Weights of a small GPT-style language model, trained from scratch on English Wikipedia.
Architecture: learned positions, biases, tied embeddings.
MLP neurons of a small language model. Each row is named by its layer, matrix (down: output weights) and neuron, and shows model dimensions 192-383. Each number is 128 + 32 x the weight over its row's rms, rounded and kept within 0 to 255. Numbers have three digits each.
A block is one neuron, or neurons of one layer that tend to fire together. After each block is what it responds to, as a language model described it from the Wikipedia text at the highest values.

L4.down84:045075170127101144128109088170107106156171123096127102103155136137188123042148097191140142116121113123134122156096068090075076149162183161097153122166098157128076169135137135120094147137191112151153147180101150098108116094104118134151119139098165175116124083148128127106101193147190144112129107116125120156091103142106146154137121142087132127158100095087084144079136188126144104107127152166093078081084140088159093179116067140102123151094084132117131155142073127152143111137092140200117141163145165118055113102130128144076152148113158129135115166144105177083138222121187139146
L4.down468:159088140149186127074111129128092161135112109151181172148136172106059131086141113100167167083147131115077102145142113210135094132167141140139140083132107148043121129115116110122205103092129121156099183118077151132147218108123106187080113149145123091116100148100146169109115148142123176107141077123141128109140151103152103078108165126178115161151119166107068132167182147147122094138100113166191129041154128102104093165107159127077144080131129103093110197130158137132146125147152089139108131133171075104130141110189212113117118126171078196084046061157102126123095202101138178119
L4.down740:139104092146149114106117122080169200200120092102160118071060153134108096135102105106136151117143125064143131153131061091135137168122127132075148141137062126156100149155210128071169121117157108108093137099102120138159103183140153135152114152063141145062032097114145102099153168085134131112124115168110157128100082088155049088135089124094134100134112165111121096145158107103112108101153118168132108067128125123159115157090132084165126199148101153111109130147150095111154148126088079122173138071091149149127119068094164159091144069093160148138094171087096141119224080102187168126
L4.down929:135177107101142149127092117163147112154194118100133085127098082102088094054107141155111131167134101136141084152166106094115108149111171119054173178200118160140116191154142134134105155109139125101139102077168135108186110104127106154139100156138089141126141092119067134113109159113122147128201099169159150141069145148145106147118098122124133090166131098116072115160206168138137156146202143163167147148127136109129080158129127074116084142132118106129102115100099095119120092177138134135127154115135120116076101168109236178089153124120094160138125131107086130104119147146155119101
L4.down934:135167154132109092142114122145136161185123144106200173102141127167147052087103128123154179145114082068154161130095142106208090127131137148125127174214088174131158076071149175073130154083099108121114073132147161071122129121131097124086192165136143186089097197097131119111138114148120123096171178090090095144128128169205097167097140124079071142094127091199056130127092182075136107151124116066146146071082144085163122172129103071125131154152061149118121109143156155092152176099158133130130047120088122105119120153144090086090144101159089100109112178195118129146113125042166135110
L4.down1124:111090058154197099145079153128091133101155124093192185078109156130090158135093177177069129114150087067138107100100162095151064162060171106098099131129136145126153152091096134090153131111161089151115113115157103160080178105112107129103114103105184147116071110114185140135080110185150086093099118191155152118071145097183130161103121132100144125109101118090062079131145133186111088174076162131185121098094116120168131142117121126062104137102127072126080116117139114143112127147133135136141111175096141154113164162040172108160117153097112124137124158113139114103107146143135110140
L4.down1217:051165171149174087062161058172077085129142067103100172123150122119149108131164124143178162152108178129112120115181117130181134183105147190216108156110124140146150117127139109109101121126143163119065171124152198110152130142117127124145123140094145161137171142107106187096133082129089128165144122171102144145168146125106110131171141142156155180145095132134165119141136135175141154087090063134138147153150103128076067130117202094162135123148161124093182137111168109121143127112110124073154080186194104104078128131151091176094141155174087107134100083140136148098105166104071163154
L4.down1535:083149163040161066150119157120135137133133093125152112104109093171107013133110107166156153111157066084148081067131111147156127156109143126171097065124117146151101120089145109153136151127215060144089161149131124176116076126105112161152107140192118083131131071156184127160150154136133082129116150099181113099128092123139088154064130076075115132103119106065123131084145120101109098147119136138081109077099156136119201133109164084125157116153093109109160169085135122153175146137175138154104110152114110090077098142087125183074172115145123177137098143121125143146162097065200160103
Description: Year digits, El- continuations

L3.down30:085126094118154120127052156113148131122155096089182139139147169158099094158169114157097061108182102131094151096091160102159110136115175244181101125097137094149164148146113117199106157145152160127081142092132063146105080094093143115157093130127206126102131135152111149116122140065104064102099097150097121147077096124100109151152073092127144111145108122067067161090137145164090111131169076147065137130138115176141158085054073085140120124101137145117142107128078113117178116107153162177105114116121142149138117070149148159130117122127179151088112103147170186101074114156175146129
L3.down501:080142201119140122126151173130170120146142130135087131136120177167180142147108078122172078109128140112166153131123086134096161095108140195187154064165140101175168103189127146145130088153153132166153092129111129098124136156190177174111086105142139108108148101135091190093116158102155127136120210072110127136150155123146097110158132137179097063115087137144204128125107100095148098093114071139130130153115162097147091134160115171169148070057139147103113136103136163098148104146124139163156140168174064156196155152124157156073092153111094193109186123170180095086133133099139093154
L3.down1078:101169110136098117109159146126151160097150125189121178153146119155103149094129091199108155122110153129114141089171109126126184073148139108119102113170099129132126157120124144079102114132106142112136097170087114039169149089083115169179158182102086107163139121162081086099146116094076105081177110223118096156112076064137117127166034110088137123101115151154160110140097110072129116075167125169108099106140140123090109131141137123174105149099185119155154137155096196160121060103135130147144154139084103098075079066124138134160113130111167187079140156078151133090083083163132124117
L3.down1248:114106130130096179120120124103127079159176145133127123054186109113149120134149113099118130106098195142113115155122147081098092070202148116130148110128163170135122164077127161152142120076173163088095110154110068113141138082084104127144153154186116067079115225137162156127113173115161144137133104104115142119102178085119138112110107131047193110165143174105077151099141108183123126129146063102192063120146153143152132099134193149158075113129169138056080145175108165102126125143091158122147184119145101140092162153149123136088177125121125156097112126135125135122130128090113132129
L3.down1337:133148156158105161127118119116167122096153158109137131190188143168176186159086132133139114104125105174097107070126125088110100151134069114098107077089095133167094087063174128124135138107122175122191105101113128162160149100087096143151103099201118142121126141124184096125072068060117161092157145121105136079113094077054124071121132104118179124101064109096117082121149130124164149092196091111126084147150129156123136111047158175110104110087160138157113168081115183122153151114131105092071128127177131157165147089154106138146157157174108131169125122144144091134115112144114145115
L3.down1844:163138114115134117106097144128093106129098115142123140168098100145100121154137106122140145133132125114127169124165104160160151071100154159110145089124104159144132133137148122093152152133114207176106107098076149096120121124174112131092185113172149131119093111144141122071081133097125094162144158188146132089175161107106114169095116131123144100183078110107095096175158094164125083140131137170137110119158182055142145090110180172126139145132122125075091135085134125100091183131141133122160077118100168156078060183099142072144134129236113088079185190154174050177130125146131142125
L3.down2077:140124211104115159117173145147155160179161136115123125055150124179117132132053126141139167093166160171122139157126113058140117122101090188145116141108125183118162113150154065077178111075147148115144101175147122063110209084123113137139164123134083134153091152122132181151127149137075163141172172135177157130141114100133107153131121101200104069117150078102201143081121171172108089138107127094113101117166140142144097123100058092149090160156094134121121137130118144147095113101172121115140136164191085201159123093147086176169150152084135143134117063107126138128168110211141126087
L3.down2082:088138110175200166136107137151126120101156118134104178073172122111073122132168155047126129060113103153171101079083110180173080075122110127124109138110126143119134176110098114137096123115222112151158109127122122139121096082100114112128125123120166138115150154178099132107111155112116078153141164108144156103156183140092112095139103098147167147135128158131131113138167149117174125152085131114134159144101181163165123137128111169140137179126160113138112076139066146216131054084106156156132103128146104107129160161140086096062153167095136118089170105086110186107067132147082147107
Description: Decimal-place digits

L3.down108:099102135177151143113136077138113110113131142144092083113136111062142148184094094112079118205151088185115127124126150141150102084195129167102069121103055147163133139086137157171171119097124110141048146126144178138129135136170088087145128095167173121168151120106179117140080157090113089135145087110113136062176174123148087140125136165137107160106161098189121064148126084079113163140165111121131143109098130210115102137108111112098144129133069122114182102145149121133091076122118190158135171134156114111140106192117119107108073178110114164118075116157102108138113182189158133188
L3.down200:153121130078113153144133090139134135209135154192128138125118142090099107109155093078114147064091100118098099136148111199141085137142140077120134066093089105098106157124142151121146108181144128181091128132149132153148122070111110136095114189075082142145096098147121128091160209084111143103104151165082115063146155157126158167119153145119113132117148135070121075152083198127167139166137159112079098151120095110087162115113124151187120102137166162154153108098133161109116051124096101091118082120103042146075132122160146205145106111110100065099174155113104182149129133068149103086
L3.down437:105076121110211120089144126137169095183135103099106144144086150082087105102132072162146113083102137133136093121109115093101112108137136143174109068102106139127147147150110104153177129143076149154147083113056185128126196120100103078111094162126131130105098130134157053091157106102127103096152110104096089129162126077087125138093158117089126131116127132131153130156113118139113088140176150137164130098101153161093062112114089128101108095125144172153159163149096166118044129138136146082144171178107108141097147139110113117083076157099106103134129106129148153104072097179143155142
L3.down704:147117093156192141168128167128135067071153165125157164128063063142059136124121144152153118119140092140131110157137144157165134105151104144119092155129093141131189210087123086127064105190164093138085114088134134067143165104156055088166070137071129150102160133154127102077121114118138142121131067111092103110089174152147090137145111159090147136106169092141180127099141179092149204098161122102073116130133149180133140130062129091186109108118139100133128108115156143099162116138121169127133131129147123107161143112144095083103083163135118126201157137143097131146108083132152169096
L3.down801:084111101081081111157185067106229161170187100147133158143084080090119043169146090086132123169154110159115171147171088061179106102135128142155079105121127205156085053130111122136082131133171131162156127105166134121140128213161121112122129112124114189115161086172128119213093146132152115092052122083137130094133155118134059149182122153142130140109123117141142118113121140132099204099127175127119140105105131137128093103094179122150118167214126118139089133121111142119117174106138176138147178103098105135076171124108118062085142159140168123154140085146153156127175062110180123110
L3.down1377:131128145122094103125134075128139109159138102129129187131149119148121141092119124090092066096140099124127135114157141152123160086169072122147155177107133143112156113204118076119080105164127106188092092141150075135109106128153138145174141154106143122057181131111162113161125171047088104167090109149135120095113175174096136139151122083087158127113102130169141148151141067151114123134096096111107116136116116147143158102083125146149141112144170127139145135139101116153127097151132098157174113104149047123157134114084156082083168103140138153105082139115129070110174139145127149106
L3.down1783:114167139127121205148165101185116097134117064160114126143091084166136095107117127090174081130107154126160124101136099118092106177132202124185094170096111216070125113082081068103123110100112103167104132175176120134119121150155136142200101094180142103095139167129127098131091131132097101143117121111081078113116118098138121140111124096082086098059120163163140154170088127143101154131158164140096092150141099188100174140107102093173136079098112143134137157125050151136158139159094162095140090118107094112217129152131105133094131153098103165114080086170117166143179159127076101155
L3.down2130:139185081120170155168172168087138107178111113102084149105150177109090066152084112152147149151123123074143096165128105117057143023176157125073141131122130137143131168161103171135154108105134127145147117108107140132125108108108121103144120145071087133128071149155189101137108164177158147145158155125172105108142176168170102074119145185149072109139111151157114113151148178148140137113143160088177113135101092132080128125149116157181112148150169128089092128136124088122081087124102114158184130147081137106147162225124179125128084151141134158161116111146064108154104129138143125086
Description: Year slot in dates

L2.down1717:147112123226110212161148104108140184106130069161130142119140096117033129112071101139109072128140133133139096146057090101040065112086171114142116234161101090170127142151117075136110096109124141059144104157096125171167122134145139112131134144147108147190127141155107076154070163134136129121191139111105138091141123150103145116129174138136160132135125180066145081135162148099115162124179098099098104157153100121109102110163088122154100131112139083106196071118064136190154165103023103132135178108131054131196179096071149137142192160091122152130133091167130113162105138144117140123
Description: Digits inside years

L3.down239:139157129100120164165146085110142126104171122088155146113155133125151166188105141121151123123135098058143121092168181183103108146183178139147123130144097079199110116145211124124069147169083058168137141125122168171109085125204093176107102141136100131083121171125113135126219158140171151138118102159141092146169079141168152177116142150110144138157123120135146103130114130173097156088177148139151115124130135121107155132089100104139114128131234127149135120179076080173113111161078106149121174111172128141123107132133113124174087102119120222181137078130114123107113139089116123141
L3.down783:143159196154098121189138073123148134132155078141110149126168138168123075104039179169114156140147168150089179105139091134121165147155112173090115140115096123135061120131111122090127112141179088156168083096168142107096151104116108122205118138121159148116154066115130183102130180117133117166214171129046133147166080095092161114174097249095160121149179143107130060127128180116136102084129155138084152071089096203099168158116149103125190164151096151152108150125089113148097162131103146099098128081166078087118083126149170143119145156116176187158148150135130090137131125139140140161
L3.down1066:113148129183141115110079076079116170097188137060143116106084154168048094129113125091144145088124080148104166108172106117132150154132147158180086112099102153149128140104187106075127110124158130137153163176103126106178127098157061204175072130123176127161135088159163143135132143057167101115123112133089169165054137195130168123138134108173097091133117152097092134161158160107170159197101104160204155133142069151077141140208120128115186131132108072074115149118112170154165146158200140107122165135151131151079114156151148136169044169113113143098103083166141110098164163172155141111
L3.down1165:099116152093096120186108073178153155125128092126107104148174072172157154114108134165064133145126197137147129100126105183072180116111150185212074135158084142081108097158154084107070120150123153139077073122100151172106157093074147118155077167159106120122151161161104070143163116089206133149114101123157137126101091185081132013157146118109128085165123165053103149120094134134157140089196139145112112130096129124131175153138120108098159124124133137105173058122121090075120149160125136116132143116131132105153111146118120121091127141129155160159085159126111158129075088063115176149
L3.down1187:105150104148072127119133120135133137123148140127148105172161146118152076099128114160114155115077123137135161199155114093160164117074095164084122205075108124150118105126078133145148133098154113125161138169137137121142094149023170131143170153162086119123099100097129131150104107072092135123131127133146125057118119111170125121131111127093130125095165190156093092130148072155100111076124115089151120084100127111167143126166140174142157104172108086109179134128137148142189101057136093127117166107161094049094072153140085186128124149131165146155090130103115156143168150057139101130
L3.down1210:129125111128125116093124116154191079126054178141135126109145087135091124135135109176148174122136129136101093129134110122197138108152091136172144147173136147128088110134123129150206189112134104124152064166098108098071121166115089131134098200121121126118142111126168193115142142178111160114145187183039123128111118118157124068126079107139168098102138088087054088147123126147133036109136107172130132091093123137178070111072126077109110161119176085162119098100086144132131072079131120067138174085138128144105099134126125111083172108125103163118133125090087184100110172112149145111
L3.down2098:151141112151151149125074088191185144114217097136048096122166097188116147083121174101103201120119125179146111124153107088109130153137099175118139175075132122153121069151149082157156073113140163071174083114167080113084078130102143127164160137166103120098147173160126082186105214149146113159141131133158109149065164102134141094121156160095156096132116148128102122053163164129131172066117129132159131128179135128124115139190142092170160099194082103136107161132110136134071126133127095143141174107190081131087098150088168184114107127124119113174161072129154097166172110147089155107
L3.down2199:106153106152119145197139155109103100129151097132180168186167135142147151089135134089117206157167146098113149110114045166135116157152064152101152059190137175167166120168115151173085135163129141158144116065089107115118085121139103167200134199142139124098104122141113120085094166151145108055155107156084101120168151161129157113086160140134127121166061111116071153183072150134127082155192119134144090172094144152101111199155142094089127134157124117115119119103197154108030164147149141152066075116145164130091092179115144137185081109140142133128127124091176141075089189170159168077
Description: Year decade digit

L2.down1065:110137121098086147092150117144101098152154120168153165116155177121099138102185125138083081113158104143122177174147093113149121096125084053107159063173074165069115166112085205148134117031137117128123174103104137082133190104172132105109174154104123078122164174138111110112089189168137137120116156128138011079176142144153151178106115094170080125157206119152098114117152133155142177074139170104153103139143131081084171077122135135125093182116115143138115163143148126091114105098137127143174096182140135181144102135133095131075149135185096119092167101086166168123072110105042113136
Description: First digit after separators

L4.down42:117136177124132148130066173160181180108166108126121186179106144165117121124100132143098139147186075148074153160120131114122100055156129100110182163107144144086147125106148112146116107155135172168124146147128133087098200133099127126105144085135168129112103167155174112059091135181172154123092108173113099202194114121187143141147132201171109157169137138196210114102206137101133184107124109056140150142088104128136132191096116171097181107135149079112126149121071117124133134126166133162126099092117185066143114055081086120052096124178128115150122145111172117146109089127142125079
L4.down136:163089074123112110100155100096155132123083133098174141116228099155109112124090150129103135130173146126111129131093154104096159104164134088069141078126139149178125191168117107177127156118156116094072076122106035157159131164140118134132178142096138141122153129111038114141097136180090089096125115046141118104105177100164120130100089148139117113227129174126135160174126146123125108127066072119154105076146121183094182156080113103078104060142123113157112163074074141109127090106094141124118159090124110100110092111144165127188150126092137184158138119153148106110168127163130119151
L4.down138:101116143085125122125148104090186126104161088152099115075049094152101069173138074145149172122146181137125141161141120141098146076145112088054116113087089131119136126129129106139172126092127138168131135090136092122142077125085129170139120155143148170114112096115169088116143163114138195123112131095103094130154129141156163142141127032126111110182175160139185176082204157150139120229175167095163123109102092110093119129147070134143091172080127093114135162137118130126148101106096127211111160198152131137098166155119099116226141100146078104090057144199150092104103117186149086108
L4.down497:169116112158183110136078137109148131093144118137142099145104192110148156107167105139174165096066065147152120178112139118071089179134107135122159080144079139142141121134081132131100115112132071098114136130093160171101113080164121154085119143136086134147112122116109174143151165144131098101120121102157064129126125125094160167167159114145116140113090167126182104156113173166196149128168113113140154141129097123087179167172100107172144175139148154118146173132143126201165162119128085093125165138132125113102066139119127123142196115096189159198105148157091195137118106166139132148
L4.down1396:122078126161139080157160110140132117149110084163148189127101131121085127163127104108120090167120151116112106148146112079067108111207033167217097157147198122173164138164152113110123129179124182146097140112173103087109119151133097129075125145090147149091126146137016091095146088200175077139161140157108146119184086163126085161119156109179117087181075146138133121124117113165150133138132146126124054135069142131123155194117083155154076119096146110104133092115087146124119123134118121123171126121095091096085131110142139117146145145158140106183188096055105087088133153162155126117
L4.down1498:120095110132132186102144131144161173134154152107184140137143149145141129093098072141105156139109106078103100078115161154140100118143102169174128086131137085112186150130157125115116187157128154129131153153105128161079079083127108143100125150144151077135149085130109159038081156150075227154153058152141094144204154156145139124158101154091165113136126124111151133055105103101095105162112147119140050106119134142162077175135121085097134169159076124124132169175133127160138105130134063069098124148158157131100129199087116151127178126139136105193137200164106107136072191178062088128
L4.down1616:151132092090115076124141109117185134122107149127216149168124115130156114122126146119147107057145070149147039124148145133080138115167080096142075192100137165109126133099106132181075058169108134123140135129094141175152155148103168137133122142175120076095120175134126116156110159130063168104145127139117102138197153096178103150089182118105073145150165146125148123136117140101110139113124095127162117100072129146144083145119098130094169167106083099111134157124164110161140190076145136154121152106115110127176136145149099141133151160094156124187092089143135143082076102126115164089
L4.down2002:168152101102142169109145150129150113137113118158104092116128095108112110143158145114094158126155091160161018156180075148106176133115102148156082117118097145122144111115151090158138135115086096108128065130092175136201157138109054090137136101098126140105097173108140127091153205089121164110111143155168132116158158145166074097124117125150144120101096152122154066132140135107154151176133166113070137124151108152101143172121108213131109145042111105111203135163179152100117094099136160147109171107178120124174095164156139095121127133047110109186048173165075140140116164159182117106
Description: Proper-name final pieces

L4.down95:134104211148177063180142129118097191160162116099071136171079157151071144175125147142141076106104117164148133134090090115170152131150154111073147106134184094086128082125167142129167067107147133151104141160097157091159118126179123137135115130119053144094068114169155139123156126175083106081178123124070055112173140186124192068162151132090175144126183154110118110127109144079092088115086106129174122083092120140153104150164165172133146134117118139097078093169153120156175166093150124146111097152160186094174113110110122107130212088143196138100171117143102122118116094160116137158
L4.down385:172140086138099131113113146123128079078143165149144142098096166177166104096120123157075129175204120112109146150155146090138146135161111090175148129138115105106117174133151160073182194069135188138122140157113112233173147112140157095118102135176093134148146192122124157138103143151183132115101159188080151119142126143180150170155092097103114122090087108124117071137175146127119151187147061158134069186162103157063120157171108107098145167087111086079108079132141189144107080118099116139111152119134146093134156093154097115073111112098144200098147161149106120154168134180120180179
L4.down416:091157135102178118161147089176100141113151131083124141099108145137124166110131122155140160133133063168128151109120144126114147112076094128129164084164117115110125126110129110137150227087143129112094110131107128099104114137099175100178136169066202112118113176158070100203149081170123189153079148135103123101131103106088137100133130124083148083118157145049123095114124119161172135148152127073137127152148115166141158181136133158084133133150115165057112151092162129141147169140123111109111088163112160108138088137174147221138128107137110098097122073133092086085108087096088141140
L4.down1131:176077144088152138104172144097101089149158152178161130184155158129147132109145161102139087190101166121172134128136107134124184131133123119126135093070137144185123142165141142128139084153120199087103144101077172066147146153144084126077164051163202106137134140132166176102159071123150096104126136148162112083091132110106130131143169109130098125056115093123098055151112172073055185119173150122106162174166145111100116121081127122168120168098135087155161128113113167104129067143143155091128044088212145143158189163088113132103164196112156115104173149162117110122124127112093114138
L4.down1487:135091114129137154094197144100097094211112100121090151143101181151110127148097088169149137183126145131169090134084114166193081116163120128178132131177126106153093133164134172142160097080216182084152141143120143093161133100184138135101161113165105103134115179170113132128164141168180171105134125077123146153147146133135116079163098181091110061155100124098126172176087156085149142172121116119133137164115116109121131143156104106135119128130057081170147142115138118148156114181184183179092093161117132159078151201133121161096153158116096165081188196127117101122142162115104163130
L4.down1976:086147143097151092104170108139090093226119145135107176116182149113121021094130151200139126164128130146178174091162062075048166113108096104144098132098098175132099156130128178113149101126158156133113153195107188113131111156137117137126147142103174108138152154128146102107139110090107105175111193122141177180109151119109117143087147086123153139168083144104106098099139103117047179142181123020136117144119093165143106155086079127087149122143136118162115090110099177098136137181069152140171119117126141129143181117155051196092101133100156154061157107144136177121183124116120139156
L4.down2024:142138151090057131117112086110089162144127163115124171084104153178131098121117160168165167121110115147134133089098130203162115128179122135104108140176070053144100135146149157095186076104139122113177162118099208112094157122104112157113147127068084101132117153158143095133121151164143180156118151188103103152161117127159105093152118099098141207107101134203137120102121155179110104142141112129138119085127136140126175110131105070156167101138175122194112096110128104233151074132094111173105128133151137129132101114192091184175098149143135120079134144153126087071166087171106108143
L4.down2080:125131136114138121153138097180091119179110116141149109152032129153122172106087134147145089095138158131048156135132033192073157129191146136172154118060140114141135106094071178119173151170161166081155104124147116087159152159128152106095126168145132142175090156146127131170155131175199132153107134151138182134146070119126092119068132153137135122117144030080169170091131135123083163120102160067139142123103161157109147148182167107130136191212112139021090079070094098114162093140172128139152056120119195146145071179121159081108103126116154174124224121190158091106179056106149176121
Description: Start of a new noun phrase

L3.down472:132123149171152201160179108105141073132122084143081118109102097095102116107140125077093127113128152139136168095145081139099174096168197148098128141144102169099133104159130119134103129057122145124097226149109147125136165126087156138108119120128137146149140137161128150076170122147134175096122156195092048148140080099202155134126094106096145111101150067222134110100130130109115117104109129152108140127092139161110158143138171103136189156119197088097195159129107146132125106128111141137142150129157105167130166134120154083111119135152112144117124093094078074122171095157116118069
L3.down565:102126126107092154088165087094152105106153102136130098086117171142104118110123098125168154127081090132120127110129139120129105162052130187133083094099061149174062114112155128105110174100119066127158116108160149122130116105124107078052218134128128148135139097144107128181128076101202113079172160158153072128140130106117169103114120132140139153035171102097131118148123145158137136136094101144152179179100137095079120163125104159120170094152134129134127108145161085097119142105138158075112122142106181159149103119150161168139171153136076133165171096110119113066112079141167036118
L3.down690:089100074162127089164114099133108120077050125207111128171167124105120123160115117109098127093090138083139174132133129123126051127076145161104135096153120131155155139130108080122150148139141152078172141107136085125207107169109121084135099135125115089115147082099133095160087093146095175170200130143153139189134093120143108117106141076186096130137124183138137128155079102087131163106131129112097133095118155091100084136149143077104111143131098163107129117138085060104122052091165157137093126157111189081148158215087109177095112125161122163135119076109082117147137150125164091112
L3.down963:141109125155149102166062202094136159098098180138138087139109138056114145146082186118079141127108114070138149125082107147133130183142136125137109142143124128191106133090074143106141162156188095109123144109185114113181131140151122119061122116133185137162116182100125119126063153077146158050128139153077125101158145137143121123129119133165098116134097158161173121148173129145162076154141087142143187092128102112163146072157130128151135069116108146138083068162152157138125193122118153156153106084173093129167132100150170086143153176130153113158179098154136139123119074182148122125
L3.down1431:112113162192147136146164100133129151150153108126139161151149158127121154145092122140170136069113134137075145114090175210125158146155070111158128133143050112090110089123146158147132179124178057092103168055171107106112099122094094097109130132082142144131117090152119063134097110102122118153142132110080120094153109099165063134159173130064082103121178120125075187122141137085074152098101120164078159177114148149132143123149110152082099109163102147123126135160143085101145087148137116123083104136133196170183094093137126125186185162127150085129152127093124101168146109158140137132
L3.down1497:154143120102180089207119164134094106101103127107163142172137126116090100125123150117144133101121087103104188114137157176151127103141092142139114154126144166149057114144131121153093101146072113106065192131076123219131144106127126106119136174101126120145094169050116070158076192142147139152098187107100096155128100149149090147147128096183128125156129159170080105116106111122127099087147106104118156145104168106089110143109153146099145101122176105145116138163184104142055088108127154093107118119136197148165071116158146121161177158097126096188173176097161169142142147143168131058
L3.down1506:142118123147098139091090098129193145147138187078140116144125132119095127077106171122142153075124121158059147140141179131147147146152103189107131117104088117095138130138164068147097124105126136193145152123131087202141145114145075118069116121108096126138166175165119159129169175160130093154126075132131119145120134174133129091147149140123107119171202096140146149091181164140125190157107117112026133130168167112135211120156178136171115176164165090041112094119105150172160134103160113143159133109170165074091170147146197127125133121106133117128160154163083076175145094146154149098
L3.down1890:101111185152193128146143087130104114108131093163172143126149158117125135119067123103071124086113139135083098173131160146086162128091068099131109189167183127139123157083089163116142101137153092078100130174060062080131149102131109114097132141151195099138161108111188115100154133120161126099143100101134156081178103041152066082152105124138086176143104117121120138125137144149105137192087185151139123179068142107100073120126129104132094146115125094172155136157132105177128144087144188183082085124106112122135147171146100136162124114147110149114166197072052158140139089142182149103
Description: Indefinite article after prepositions

L2.down1575:124197090092089149011146109119112118128184167144157068127098176174146146145126164087154194200143139112127131116140143130182105165111147049201169125138117136166176190197123109082167120149147177110066125123137107176162145114140168102086106132186112109158106174123117125166141131138169088146163167135096194096148126083150183123154123108103075125088160122146102067183165177104114130178189107080172127169129085134085153101114071140090116124063075048138068096145127190130152126154131115149134084138117154128136176088131099109091092123112178133090092161126164160090120136085109103120
Description: Military unit name parts

L2.down1561:206123143103118162101126110168089092131121128130172125106164077187092153091100125177158098143117128129105099127111103091141114114139137142163118114102097157088146103168105133157157069144147089109163110192114204123070174112162114069121079150138123155166113095076164085104130142116184087145164146129163118116170136176147144150182121137175120137111122129165124111152140179088124087162197122118149136142158105160079086117107143134125063205153139128132126102111126102113159110095104119056125151105147159155156131092150076117178178111130124131139108063173126117117096100056116165123
Description: Digits in full dates